Weights of a small GPT-style language model, trained from scratch on English Wikipedia.
Training: a variant of Muon for these matrices, 1207M tokens, 9209 steps.
MLP neurons of a small language model. Each row is named by its layer, matrix (up: input weights; down: output weights) and neuron, and shows model dimensions 80-175. Each number is 500 + 25 x the weight over its row's rms, rounded and kept within 0 to 999. Numbers have three digits each.
Before each neuron's rows, "fires after" lists the tokens most often just before its 100 highest values on Wikipedia text that the model never trained on.

fires after: " the", " The", " his", " Kn", " a"
L6.up723:541511474500546460552541508499450502486562510499516456504504522474477521477510515477513510475503452538519506497465513537497452537531518494525466523483492488467524487478504542492509478523545478517456482496480501483513518485503456450486451480523526549510477491496500495519491546507502482496
L6.down723:486489540493441518495486495454538535544445485504469513507480486516547484505527521520459493496517555450495505514531527479491519505470487490468529492492498521530461528504486432535489510475488472472523508503512499539509491501500516549490514527466472457470529495491504506496516462515501469506

fires after: " the", "-", "’", " c", " C", " \""
L8.up188:470524508545477499502519487484537506480501478479537499493555545482506501479495529454503494469487512520507513479456488457505531502526442489491521510472519501480537509490476500513503513490498495566502521488509521529479514498499485456514509505525502518516494522513492497481472467509446466501
L8.down188:475535478489541502501526460500509496439520516473463528531467468476513519475525506507482506473507517511497498554535504513515498477502506497532501494485499521448515485493522497508526500498532489452465517488508532470497504503463468505460447501511543542486530455491517523514517460466524539461

fires after: "\n", " (", "\n "
L6.up1996:497504513449493493520498497502492467498511494543498500474502519516484509483437473497464478517484495486465517530498526452501505463482503490517495500466467494529491564491540484515522479484435495479492505506512525503479513482517502471539477526497524481517533462489527486500515527518474524454
L6.down1996:501502495512499500482486506504515549511461539545496550511515475560492522472504494531507524446475518506501478483513525502487527492520537480493493505465490495509469469480494523553491484490541520533500503525494519527515525456462476486485465489536536466439485522515519488525499490472481533482

fires after: " a", " had", " with", " has", " have"
L6.up1272:502517454538532488526494490518485485474493492498447484517514518521512544503488448482495489504491506530533501521518483510516492500520488519538517464516449476477505506569469524474499525478525484533513486514494483495489474487519530492477458465526477503513471513482504489505552481487498468526
L6.down1272:505493485550487496448456469482505522518508496524509465497495520519459496458479506427521522527492477485531504516482522483453497525509536480499522518481515520489471520537494529501525515508523479493500536528451496489556549489460512544507506430473488461511512503485434469489519494469519525495

fires after: "\n", "-"
L6.up3:499483448486494522492493513524504493486479454519515511487500521534470520518506438496513509525473500505497538524472482509549473476491514464469486539509487513458492493457494543447507479523496502540485457490516453560494518497505491474496482504466473550518545438499480521508478517533513511468
L6.down3:473488492533470481496504483506488481493479525524483519515524462521492484458512485515484488488495525473441504497489504505497508489523513524543469518476551526498484522479500473540530474430479552461509451468462496493524523495451489496464453470522499532496482499510524521512491489539499486457

fires after: " the", " after", " until", "–"
L6.up615:444507491488518496479462576481551496471506490524462490499509498495538533463527493497486470533475485516548499468525512544473527516496505506478507519475490518473476493547518491488493515513512519450458473476509460490509488517454491507476502465478541487521554508503484524493494521472502535494
L6.down615:489523491494539497473467476570482527529522505543503509512495465497517497480538515485488494491501512518504483508472522468472518500505506463485490546466514447496513492505526493524508507522543541477494431509502502468542525467479505456471507505525507516469507507473507507510509500481505548466

fires after: " (", ",", " in", " M"
L6.up710:481501464476486514479515514543509518506548441482488489527475484484564495485530475513507515486508467516501515521505448515510593516529530489498450471476495518483505552512485508497541536482495479484474505541519505515467466500499524483506558475497491507488558523450522489511503506510528484477
L6.down710:526475511528498493540514492458516500508515519486553464477466496525478510509513570517469470533501490511494510486452500511520501465493485513484553520537499500472479538486473461515551507499476474481474521473482437416509485504453514513524500488554531473474469467481484486493530475518515493487

fires after: " (", " |"
L6.up732:498548493537519472509461481493579521453466529565524448484477502465451545491444479509511510485544484527473524504514497507505484534492524458466525493452516493485487495444533507510518503492471545497504535525523533476512443527542507520521482502501458481508486514515504505525515510526475491530
L6.down732:547468511502530448480450491507503502514530518476505540490556529533530477521531520483508477488507500490462425516507538448495509454510495472490493487507493462507497507526495500489492498457466505507511464541462528466446502501470526489536531486501492455498505486484483519445505490564495516500

fires after: " the", " a", "-", " an", "M"
L6.up1790:485482456564538504471508521522515489493563481531472532515488513494498513455510523477496516535474468510489496510505487470476480525509500502457510513496480498495546453511531578489521524487519502499471472489476537484522441468476488492486505505478540487470539504532470535503485519462528482512
L6.down1790:536518462518514498480438535486500535531506486483516468478476504500506500503453507483513489531525519473463478501489506479496538499474480490544506492462480464489502467501493464488519522539433509514523524511538500544535500511464522497495514537459515498488501503424501494468491532469495506547

fires after: ",", " (", "."
L6.up1610:484509467485517502473468509497507531443487519482498492528496517523490476491504550542465513439479511494488486510480473489481480526476466479479473466525535519536507477470526517533529519453476528488509545499509536476511518532498499506515485505553489505491523558489538475502486452488461584510
L6.down1610:480508545473512498477550492526483465501504465482476481456542538492479533492526541482516499465495512526471490500500499461512488517528505493488520490480495568500493541511486472515495484503502518495497472458519469441515442492521500499520442479497499500519461483491481486470524511512467508510

fires after: "|", ",", "-", " ("
L6.up2001:509490483464463460479532520496512472489498486503514523485499450459498479481533491484458474541479533505478551479516518583501560512493515518443506462519473494520509548494498503516469510511502514523505463524524507529483486490574504507518493467544519544485529472529496546471528496477499470513
L6.down2001:516509529556492469480516456475513516505516523483477517494458486496536517498477518525496489498474501510477507476473498517529515488490503502490503480450500488497499476534508489532496507470536479501565531499505557549520496533488479501496523521538505549492490490493496505489524496502510490546

fires after: " |", " is", " (−", " (", " −"
L6.up556:538527510522505497475488501508501519494478520501522529481552497509515518512489510473485461496458528516481524532508495542504523564534522524513457518513510517439458525464507500537544522464511521509515484491513495528504517513529484505467534492480470478519503487513501526511480455484533499489
L6.down556:535509455501489502508482527472509472540499469487521503455462514496503516466506527493550490495518462503524469490494524451463527491472494494519494482490488466508489485524484477498480490490531505510489525541495489509525501542485502556560492518519490463527467512474534465494497504524500507562

fires after: "\n", " 2022"
L8.up1763:561556508461450442517532479517453491501519501497535522524502496484502485491505472487504493501483517510487447507506493512472452499513506538544526487525446530473533523461532469511507519533523482518506486458470507510467504482493532522509506520496516522507539524455512543482498514549511501506
L8.down1763:460491515497494491543454470491524469479501489455493464540491495476513489488483498503479523548465470510521511536479544453491487502479495476531536467496455551516488504507516530477542477483449540473466492476518466560532523535497517504532510500555519520523463547466511459484534537496525503534

fires after: " 0", "\n", " 1", " 4", " 6", " 2"
L8.up1331:544555497515469503545513460513480488523512516508537490495505520520452524528504481479486487498473499522531407510471451516471469488508504508507519485489521450482496502458490503502531508522505515521546484521504480530516513533508489547527493485503465519503509513474531486486476481490521500445
L8.down1331:459458450499503497503516511496554467521482562495487540472481527515474521489511502458511495528516487466514545539482537469489465552470522489494558487529496493490514493503511535454489527464488534513462517518480472521545511479481498503490459483526516543519492502524519529513531501452546530523

fires after: " |"
L6.up1478:491524459516489539504512487447509475500522439482536496489448533518529532489479520478494454515517488494476507487499488494504501546485521478524489510488473540461463486494540493549519493526465540489510505478473492520523514502531520493485496518516468508549469473495441537483492516471539522568
L6.down1478:492512468506475508494483514425476559510519524562496487509504527503491555563515515535501484477537501475501453483488469508493544520488498459531451493491512492505527506500480534530500543531495513491532512480463520481500500468460499478485492458489467458471548492481470457502522488503528513468

fires after: "–", " the", "-", " 1"
L6.up1662:503491505472494465468495482486502490481529510491516507497522504468525501467529509487513480527469514536530479460443500522502508510482514504491518534458501476487469537524482465499505556491472525504490474545501529503528487506555536518466503524478469505512510493511524494454506532476463540488
L6.down1662:490475524442481502469500524493503481479545498507500500446532500468512479522523503501539510507521480486481461517534488469500510491514564477479542488542510506501507514502440454549537488497529503528473527538467497508518481509514477503501488427535507486518487491477486530520539540507454474519

fires after: " 2", " 1", " I", "1", " 3"
L8.up1540:518448488469492547502449511518473512509449508502548490501518504487479551501455512507535471503512503493522509480503485527501508520469550455489534529458505488487481496491499497496512500493536516511554482535482501508508525508489531533460474492471506503501466454471537461481455470487513468513
L8.down1540:533560454502494502487509486484534544515498485506530518482506518543501492509525473536474509463530493537469521520506483487517500521499489532511472461499501457560505494553491529493482499503505485492531480516491441517465527499529487517473501494496493468518547496488496540476516545500515532478

fires after: "\n", " the", "set"
L8.up1132:483488544502513479455468528502527507468469527504485490465504529508477494484514538525492466520536454486507493510524493475463469512474523514539535494458528489474484474527519463517476517497526515520528494505503532512496508467525484492494496525550461468483554495511499539506485491493454506503
L8.down1132:441521496477516520492527502522439530519530484464524518535527506540490513523536460498496507511497497552516484511469457527494527491506499460492460501505502483517502497441484506488492528503458485520482514513534494492502465529496539514482473501527458535507452482489493430542539489488477498466

fires after: " (", "-", "("
L6.up366:536476505517459511512495478496520463477507493509523488525481510517535462547498432537459545540495502487489498466497496479557559489494541488506482521486505524522509488499501524473507490474498544501457501480528487518514483495517511517530443518470501547458497492496484480498444494529493527543
L6.down366:509511441461496497486492491477484525540472487524495495485519501499497555488490452528510494491488564523528495517550500496541446534421523525484534542493533455521540532476495488508488477511503489498475458485550538529451505520505531525493507479490435491536520494452478479481532535473474477484

fires after: " (", " \"", "\n", "==="
L6.up1660:509517513504480489507518511474498468483517464539520500515508472484514500438506470504492495516516471499447494479503497492513497488506497506462500462511511499539548532417486499470500505493467514485467548474587480500505519550518506456510509544523491533481527474528485493521518485478515516502
L6.down1660:456531506507453487460490487497549525509498466489485421475534502505502473497500473509497500521519541480502477509507486509516472501493537506488492471534506518491459511524522497553531468435481478519517473517461523477547491508490484509454536470456507484502475497482511478418529476512495522521

fires after: "\n", " (", " \"", ")"
L6.up1510:497475474518490461471467500484517487495496493507468516523506487508539540488543485497480487521521501482490519485539519522502534486516551467489461481483510449536539540494501473514486482508514488473479528483467488547503502519483509513472501502480501485499539505511522488478482493479544540491
L6.down1510:480503544477508499503521515497500505511507520495526509495470540533515458532484498512495543561526556483492515535483475480492503521460467534530538460513499578456519515475476524465485538467499475506518507474553459493490470476503501450506512512486513472569489479513549540471525482484513495491

fires after: ",", " (", ".", "-", " where"
L8.up802:520493463490496530469497482479489486481475496494514497520463471509530510508518457509518512485510531488494562455537528489529541527469526495475486502497510527445502502525518470533484454522514491519470500505504477475507465502484526550483516490535529477463559473483530496487437493470495548460
L8.down802:533483518477510507506506487535459483501491513490477475468478500497507501493501526532508459486482465474518523520468503487514469542544496515526513543494512500507486473481479520498475504508493509550548509533511489503496475509482532452545531446499467503482500491480493530517526495482461512479

fires after: " the", ",", " a", " The", " this", " and"
L8.up1710:535481482515490479498493511470480502515534447483502465511509473551483523474530518539439502525482498493500491536483509519503530523483515517549553494521473531529537500465513518481497494568505543523517495461502453502466482507485491501476503540488492500503524500564506488533502462485477532510
L8.down1710:462526521472502467490443496478538491479490486514495420483501539477528484514551503498520493522481519544532501524485486475471505486474498524499490525456524517510491503510544526512498481514475463466492503535556553537476513483517500515481528469502466528494503469516497475466487513502533525513

fires after: " the", " The", " a", " first", " second", " this"
L6.up652:439509539505536469503500516511514516474523502473485511491509488469492453449506512549481512496483528501512531474497494493506510494445500517492492464504534492501501436439498568510553472485496549531497501522501528524520474541504465511559494480549483505496525486493500509522477533488457488558
L6.down652:438493521540496513490538513496426473512468502520507507506462493505589506510521490488485484491497522542539550499547531521486457497465505498535496508488490503497501491519538491487478516504507472509499551503516467520490479499527524483501494514494471481515516489483544494545501463524499465528

fires after: " the", " and", " S", " 3"
L6.up1138:542478507537519515515498536506495513454534492516538498507482458489477510501469549494485489501525506538497500487506560481491497475499508497508507485458478515485500497512479516542485538545502493461506457534470495500488452543497500516454489529515488512526481528554481503445484476496490507467
L6.down1138:538470516488485479519539497482519474536488506469486498565517527504504490524496457484535520527465499507477504515492474516525524476472486531531509458487527509495483508507512472466485518498506550541487516488535505507459486443500491480530552538534485480462505490477536519517502491470513470516

fires after: "\n", ","
L8.up1829:485548471451506476520562498477526507472506462493487460503463510464468502531478542487500507482503489536448484497469539515525493494527529476493501476509460532497513516464522543503488489534477528519485493472488499502476501493503475514546492527497497539558473503506539476487466492483510484474
L8.down1829:541514471537473507482479478505490503512512526526497477489486470485501531454505528508484471490493515472528511522561508519453482493480532475508525546492472489510496493493501497469499447527529506566514506519503490540561519508498517456505543489503498488477516490520541473520521501488486505516

fires after: "\n", ".", "-", " \"", " ("
L8.up1703:502517496510453506502480510506472518491494539477547503532508486467509468510488516507496513507510509510520506516511547482499479551474498446531550523472474517470543511532497511511497522481522467529488501520515489515500461511495492479501573522499535483468543500511524504475497470463476522510
L8.down1703:545487464536459532510535488461506480506517483502505480521501552512548498459502492474526498507492474457495485494493480497495506507512519484504503492520489478430506503486518513471509516477575533498506498522504470510505451472498505504517507474527513532505503508459440486525524495475465467481

fires after: " the", " a", " on", "On", ":", "ver"
L6.up561:460509514501469483477486464529473488473520509495517501505530488494513518491543481467493504548489459487571487513467511500562552508514529507490469461475508485492544489451478491481449493520501531508487498501503517481481506505498460509490497495490528455496478479424534482518486478497485459541
L6.down561:501489465521499495461516492532560472489501481519517515561485512521520465463446504501506496533517538563463519467543496507476460477482463474482487513539504534490461501517485543492561507512457495538502515481545541486503497494511481494530527522499488532500463490476502493513529481481512480512

fires after: " (", " \"", "S", " ", "-"
L6.up1421:517480525505484499472492457464503490468554503470551497498481462480482493553514478499490548528535467513453527508509519481505517476491480493480508512518522477506549479408513505487512524529521541507504520468513504528483505547499498489525468505503516469512514533517478478529470497475468490495
L6.down1421:482492463487493532464491495491509484492469502493550503485489561493499482467472491496504509509513476511529477470535531477449476500513481494520506493510496536484525531528485529512495430498518533465466485527505522488497531485571512528545510523477474498475483483475460466514478513531514494527

fires after: " and", ",", " to"
L6.up468:537476504518480497480463501511494524500519477491501507511498485522515468544523484498487469524537515486525490478483494472484486493501494532535490513508546496511498461506507551510499545506526503509515501507490535584524518472543508481496506520509488522514539448524525538458509475545537509489
L6.down468:477488486505476543470453488466518492511527501506509484468444507476521501491502497520536509498496556505521509537530536503484484475531500510470495502505493488512456470482464472495443483454474472520507547501482501542497518546449460524502527482499449471526534512490468443538515493517486502542

fires after: " |", "\n"
L6.up786:514505448512497489502497483476507489512516520503493524514481445511492501481502544552511524515518497494490451509472452529482502536476466478495519485467459537538515508486463455503487529485483528480518505435517520457497518476467513495471438492536480505469524487501507492520529472503486509468
L6.down786:458491493503531503530500522508463503544499510518485498495493480503511482524469522537525445528488508480561480502509440472490556471470484533509482485468516489513549493502527538475510527502534497496512509500523494486498504508500490513494507507539486481500545478512496491550449478523521500439

fires after: ",", " K", " N", " Y"
L6.up860:490510542523491513459492482496516499472541532514524505479537539513506492518508481547546505527509500509514522533502480439491535497504505534504508454455465513468519480477497495524520518515485453544514477487487519464481488472511519502513495502447515543521468497502502524473527447496515516471
L6.down860:508512455513531536449530496502533491492518476461501499452516492518502501475477527443439539487482480462471518492529548521508490551475487439510475493515535498529514497459489467521480488434485518490485479501513510505501487483416438497512505489499489474476507517475479514490488489502533474512

fires after: " a"
L6.up1925:496555500475510475560548487499501480507511477518509510444524447491536474486519504514497454511467504488505507528504490512507490504454541462490483516434491464520497496482511505496461508501482538461530508505480560468470538520488505492472500496478482436484473479494466486530529532476476460512
L6.down1925:504507454442488525485540569476514469502536524499485464545521517460494485498466476525491524483514471525492512462506508527557501499477503541486523503521509456509501515473471537459499498462493496514483492494531508493490506529474529532504542459524442494487531497496525519524482441539491514497

fires after: ","
L6.up1472:479522492499485484517542472501511473503520496461465530535536500481483479518534522510484501472520472455455473499476471492530494527502510512496515465490498518504497469468521530488470517502477469506495483478542492502497488501529503503509484506462535491474535487526502528454476494513510480474
L6.down1472:486460514518461534561446479501513509474505492550487526478489497508479511481502425518499525496513511529503533482500500528482471459516500515486511543521514453471491489530531515467540513466545537510469491510477479486480502517502525475466467486515499495484503475525542528536491524466507512521

fires after: " had", " has", " have", " to", " "
L6.up148:523498511542479527499509469529465533507489499508492537483511503534508514521489492497494467469485528502491505537483474488502500454481473525478458478463521475502504516512547492522492506488580513503490555517488489523501500481497530480477485440464497529470551497490523465494520483533511478482
L6.down148:452478533524502538505475520480443490501513493506477524501515515472555530469523499454503486486524502510474498492507503544482507503503502515564527497464496466479494471498458514463512449474503514518522500506468480548479491445477508465461469491470501512548507437520520502504433526509489516492

fires after: ".", "\n", " in", "In", " In", " on"
L6.up1158:489521489516488490512480474540535523531475441526518512488462514464512508477491497542456489478521506519510493475514507478490547522535499476481502495477519501529525517500474510506494522470486560512507462465555539521496515504444478480510534494541506476492505518541546499499471511517481508489
L6.down1158:447500511523516497471527535483491473459510480483478481500498485507509560497508463512522482486455471512491483512521479477498463496446485506562496468485503540521520515493523477495496506510498452473497499540469520499495503489555551498565525480511496519474474518530512515474486501497556523510

fires after: "\n", " 4", " No", " 3", " 5", " 2"
L6.up173:478473504545514546452493491469485494494469551489504498506453525502502537501508515530509472477531497501494515485508470492499476522510513522499519557518491488480504503536499459532472510526479468492489538522533471508507502487530505507501502474487463486514502502484483478510481525470488501513
L6.down173:461556465474467531537521473493463498502496477507481472506495464543490508468491483461495515503503496515540525525472503496514509501516468523516564514540489513506507516486524506483513473525509529484500510518490477520514489486474458457533477476527483509500510493515489516550532470499532491572

fires after: ","
L6.up18:495496491476496514495510472464514534523502510487515513539516516453546483511470456497510510510529557477502480506533521487503521512498496492483482480494485533501498481500468517541453537514511451513534509484488492527504506468527561490537490478507481531512498465501498467474520551500461495474
L6.down18:489505516547511496493521526511485492530482496512487482441492474493502499513477497529413495508470527483469487487472504525518503461488490515536533536485524503455468534498475489492483508486468472460554511502512540483534539531507485489467500540468521504527480531520533495503471476502534496514

fires after: " |", "\n"
L6.up1498:463529476495517535530562501479514516503510490503481508513443504484547535495469464509507468476489521466516505437494488516479481487495469501455504507528471508514489492499518487524531521494509448494459525509547502488511535467539474509505504522563540464534510521511435555484481496465502467521
L6.down1498:549498529552474489515489454490498491551484511526499460482529474511450471514513464491512473484535479487517519535498455448502509534481507524494546524506454506491500509498528527525490522465469556479533485501470464484483487513489473518489458513501526499446519488512450503472497506475515511499

fires after: " M", " m", "M", " 25", " ("
L8.up992:444483489504496493517478489475488512482493489540445500514519497495494480505501512500496490477523475479462479501530520490517523513519468506484496504505506475512493448477549453495523525514530552496501490499522481470519531508535485482482483488486520482474489553505521525551474523502478484475
L8.down992:567508500541474459503515498465523481498499496469474497496517487508507464532501494504480513539522506482499513467481493527476524451532514499570497476505521519501539492471484531498508525511433515453476503475499519475530517520529500543557521524508488514548505459537531483493499509518519463518

fires after: " A", "A", " a", " an"
L8.up1320:551527462563514499506497487521466491520501474476498523551467499470435488482529513499471510501468529521484476463454476490480517536478457485496519517484510495462513507525504514539537481481497519475508478507495511483495483528542506512461487504529538493489498514484509559495552489504510475546
L8.down1320:540440512540516516497485485494539470475499500532484511550512505515499490525510496486540491492502482495503437494483521500491515471506479514499489480545538545533474532490491481450510483480530548552483535499502488510515465460514492548479459511463475518450511472504519489532512460511501509486

fires after: " |", "22", "56"
L8.up2003:486526579487541546530496497500494518529539536504454498531495515483516497525504521548526512547489512494486506521516511547528536483484472532466506464487493494489465479433500479502471517505472492528536474522508525530473490526488544537495488492493523494492500482484491522498458499456485484490
L8.down2003:537536512489536489456522447522489483477476505495493442497470501488509497516530580475486469496499500537498453526456532474518482561507530513492495488533498468477518525460510503499517483537515542423499473498517530496528519506475501509480506525531522482515523497492493487524583511479515524465

fires after: " |", " was", " De", " Le"
L8.up254:499511449488468494506483463511474520500494535527532521497488510536514546533529487479497497477500501459509484488480503525489480499514493520518477518526483511451480520509528508540561485474465491531495512497507481526478518482513485479485531485479476498498512473505488519508495469512539511500
L8.down254:463481561486489513538544550483559423481503473510480498493467526524477502469486470500478475509493508567510496498519511449472491508499498459515549493468545470529507544532500477468493501490485519468512513512485519507530490509491487485523518477549503535498528524521501536462491511482516500509

fires after: "\n", " a", " ("
L6.up19:472525499477529549529495498506509500470478518518482502458565554504526458497506479455485487528499487486457501490493515462480464515504512503471490561479429459512554487487495522493494491504572506489500481482545501542488521490494548484552514474485492473454504519512492483512522482489526500517
L6.down19:502532480492514517474480524534496516498454541536500523474461491506482525491504491537457490506476475493470552522508522505524513496456507515464477498496502472488464494482501515465532458485515470497519502490536479542470522507486490499448521476502486492473488498542475543494542511488547475469

fires after: " (", " \"", "M", "D", "C", "Ch"
L8.up19:516500506492482527474505469484502472469491497546555486531490509532531515490489501478493480573487511501464476481519508538532540468510493507462470502531511496536528475471494455485494531485482532506491522512538482500500483498519511506510501481539524529486520481524525445527533489486475459490
L8.down19:515545486481475512499550522449522452532494491494526469461481467506478480497500517462516520535491477491506517474494523510447470537516506490541512541500443455480507565477473503493483519479511499524508537517484535478516503479524497476497468474496486512444494490461468435511498497530544449519

fires after: " 1", "|", "\n", " ", " 2", " ("
L8.up387:516527480500494507457491449522525499485484492506512518506520482513473514524547510481490471495519479471542518530493507490504494547533502432500406565427534474513534511485506487498517514500480521513494503473533540558485514524539499532482478472546477482496507463513478501509504534454517481476
L8.down387:516448460486509517508512550503456525486503494555516572469477511509485523520504505470462515523542462478505494510511489520481498539517535486464542490523513502471478474509486541526490515543497487472507516492479480509474527503461476464487552493518509478509525493518498521517475486518488494514

fires after: " a"
L6.up923:459561491519489500469514512507495498532514440516487490468525479522499511505536489493513466528522487501479520573508483530521513487471518523488516499495479457543489480499465469502487455510522524465519501456498519521449504497454492550534490465498551450506434506490477502500570511463453485515
L6.down923:496524438467524523533523496511476500528512481484470494531509476501545497523484530492510478455508519570467488515468492510510492539502527496428497477507507486505506485506495529470439515502496528518490470476492499476457515487536522519498540548533502512493483495508532511522441477481489545475

fires after: ".", " |", " GT", " Set", " in"
L6.up704:494498509477476527488485514533497532501529495493501512492496518517453492530490562445544533494489537572453493544442506518479509532481504484488491510475531512500524489547496462509486488468505508475494527492483544493525539507540504504452505489495466501502512483503468487480461514550456506464
L6.down704:497516502479459438510517468479509487528502545546510549544490501497505498444496476519492497508537514513516478463509529519525496490504519498513550532571477498480487506501518530528526512527490511478506497496505450489504503505477462490544495536522532515526532461495526508545518514431494493478

fires after: ",", "."
L6.up797:532464493533470496493508498487536528535483484515507500499465548544528522475490475485541472490500538506477473506492484501505487523470474480531479443511521493515502509512507504476461511497514499502525503476535481537510536504521533510506500471529440495521522504501509482519486536482516526452
L6.down797:446515502460496545510503514504438471536530519529501505493525476461497508528488488498486514513509525485455542499507497486502531519461532528533489516506484488484502534479509484466529498453531508507552469518483479480520517480472459516511534513489524489498460521510524515479487486488470546526

fires after: " 3", "–", " al", " 2", "0", " 1"
L8.up1244:537487499492523515501470495553518505527486482522465501453505496478522473489520505524539479515522501480506524432504497504517500505484507529475504491493522450523539475543479467532469498483451505523535513533510554525518489528534467530475480532464476483512500480499504506464474510461500539501
L8.down1244:537444508457504511493489481440497497516498480515526501490536481546466502533461495483481481474474479447481487531491479481501470486513490510572493503496474499484485475500519535523517522506510530533499542470503517497500464506515486492522491487495524528518481525471499489510511470516530487495

fires after: " |", "\n"
L6.up184:513529499530486496477469484444461540490530499505513542477468563515499503482482489501539493464492498511493509513511507518444562491507483528482480468514513508530517475532538464525465520479485462517519479504541487521497497479567508464484530502526481485507484511505477514520445523501495513505
L6.down184:505520448531492502513525517494480523526466500525471533479467506498464534484532528533483508504520458537548498512493511468468494490552505489528538543522493505499517498507497487512523435514491524488499518542485493473475547460424507498471481452495521546511457455494501483515489495504536482483

fires after: " one", ")", " a", " was", "\n", " and"
L8.up1354:529541484523521484485489480508462484491542481499518504479549489464512495504497530465501492507502494487463499519549492503511442499496500479524488519498486498482557525456492493470509543514481526523559471496492500529475503504480457495518465526513503491476490491523484427492550476490475489461
L8.down1354:505436530513470520500498515515537531514537504520500521538470461506513481479491495481537493465485452491471475462481533493514501485475494462521510523506536471528497496479510524526488492468528521545503502498503477507514505505477486513489526483487488551493504547506481502489534493510513447499

fires after: " the", " The"
L6.up2035:499534431501542505502514500567488503481536509496499489459540497497501498460532491504519530472472459523494487487464467506519460513527519460532464496473530483481507458474491570467481500535528477514488446491494531507504499488513482473501476548494509527514496526467495500520503524482483478502
L6.down2035:480497548487447523504456509426512494525470483501480524507447490480474449567474501508461475520527520490478483493539528508516550482477479526497513493519481520504490523512488447533494521442503512485513533503535467499543522480528508559475536475510517484498520486512517512452512487527510508485

fires after: "%", ".", " |"
L6.up1186:491505496519510490491458440524473505505526490496573480513504511557475493493539502478520471544490467502470509530461474496506462545532517484447509496505502513527500498509473490507456512482495522503506469492485493590490516499490503446524512509500511530549502506532432502489490470498529527511
L6.down1186:517511512462507488508488484446525494501458515546505571487505456532482519525497507515539501483482515538540494480488507486506511494496478502533483525526507512488505526491509517522522478477507534513457509509482460495474499450458478563518467495467489508503548454515484511494492481479492479502

fires after: ",", "′"
L6.up1929:494488502476459514479535497502508572518503521459463498542489555477510479515509497518467515477498505518546519503511510511493486442490504502488521491510459516496496443467527516523520541505523456565506531486497506485521477480542479482489529509521500494509521482461453516502502554512475520508
L6.down1929:519532542537521476495497528508502465493520498500525506433471451507464520465484528517528488545488469540468481515464495469517523530488492507508508512455531528506498563571453506498481475491539522467477465514504486464512508472499537490502457497489526490488482530537552505521461443499551493486

fires after: "\n", " "
L6.up1051:536485478512487466495521480528471537539474508478507520444493460517511477467490507522451449506474455485509484511475498507456472508518491497527470504480492517491494505503502511510482490507513516488527461516513515512484512522471509499500427510504526481518536489486491515513466495512517494520
L6.down1051:463544453485507477461483543492511525521453474507440516510543503505525479472459508498512468492507524505493471492482501477483489488535553495497522498506528472515469499507500502535508457519527497529483511540509501507539491512492509523504489432507500509478490494549531511465462486516504526479

fires after: " the", " ", " hold", " their"
L6.up1549:518448509568467513467482513486485476531504445494496491487468493517508533462483513517522485517530527510483512523455455469462493455584497534500489484459499514461495541486524500535501521521502503500508496498506517483479530502472513478537485526474521533523502552500532519510476508532474498501
L6.down1549:536502540519481480519532519461479494521503469551489477499508531498492437553523509481509517506482510514488486517535498494511529514451491497466457498528495493516456499497478491499477451517528531484482508450519530501459470471505516516495483529448485459501523533487518477477506554521515495521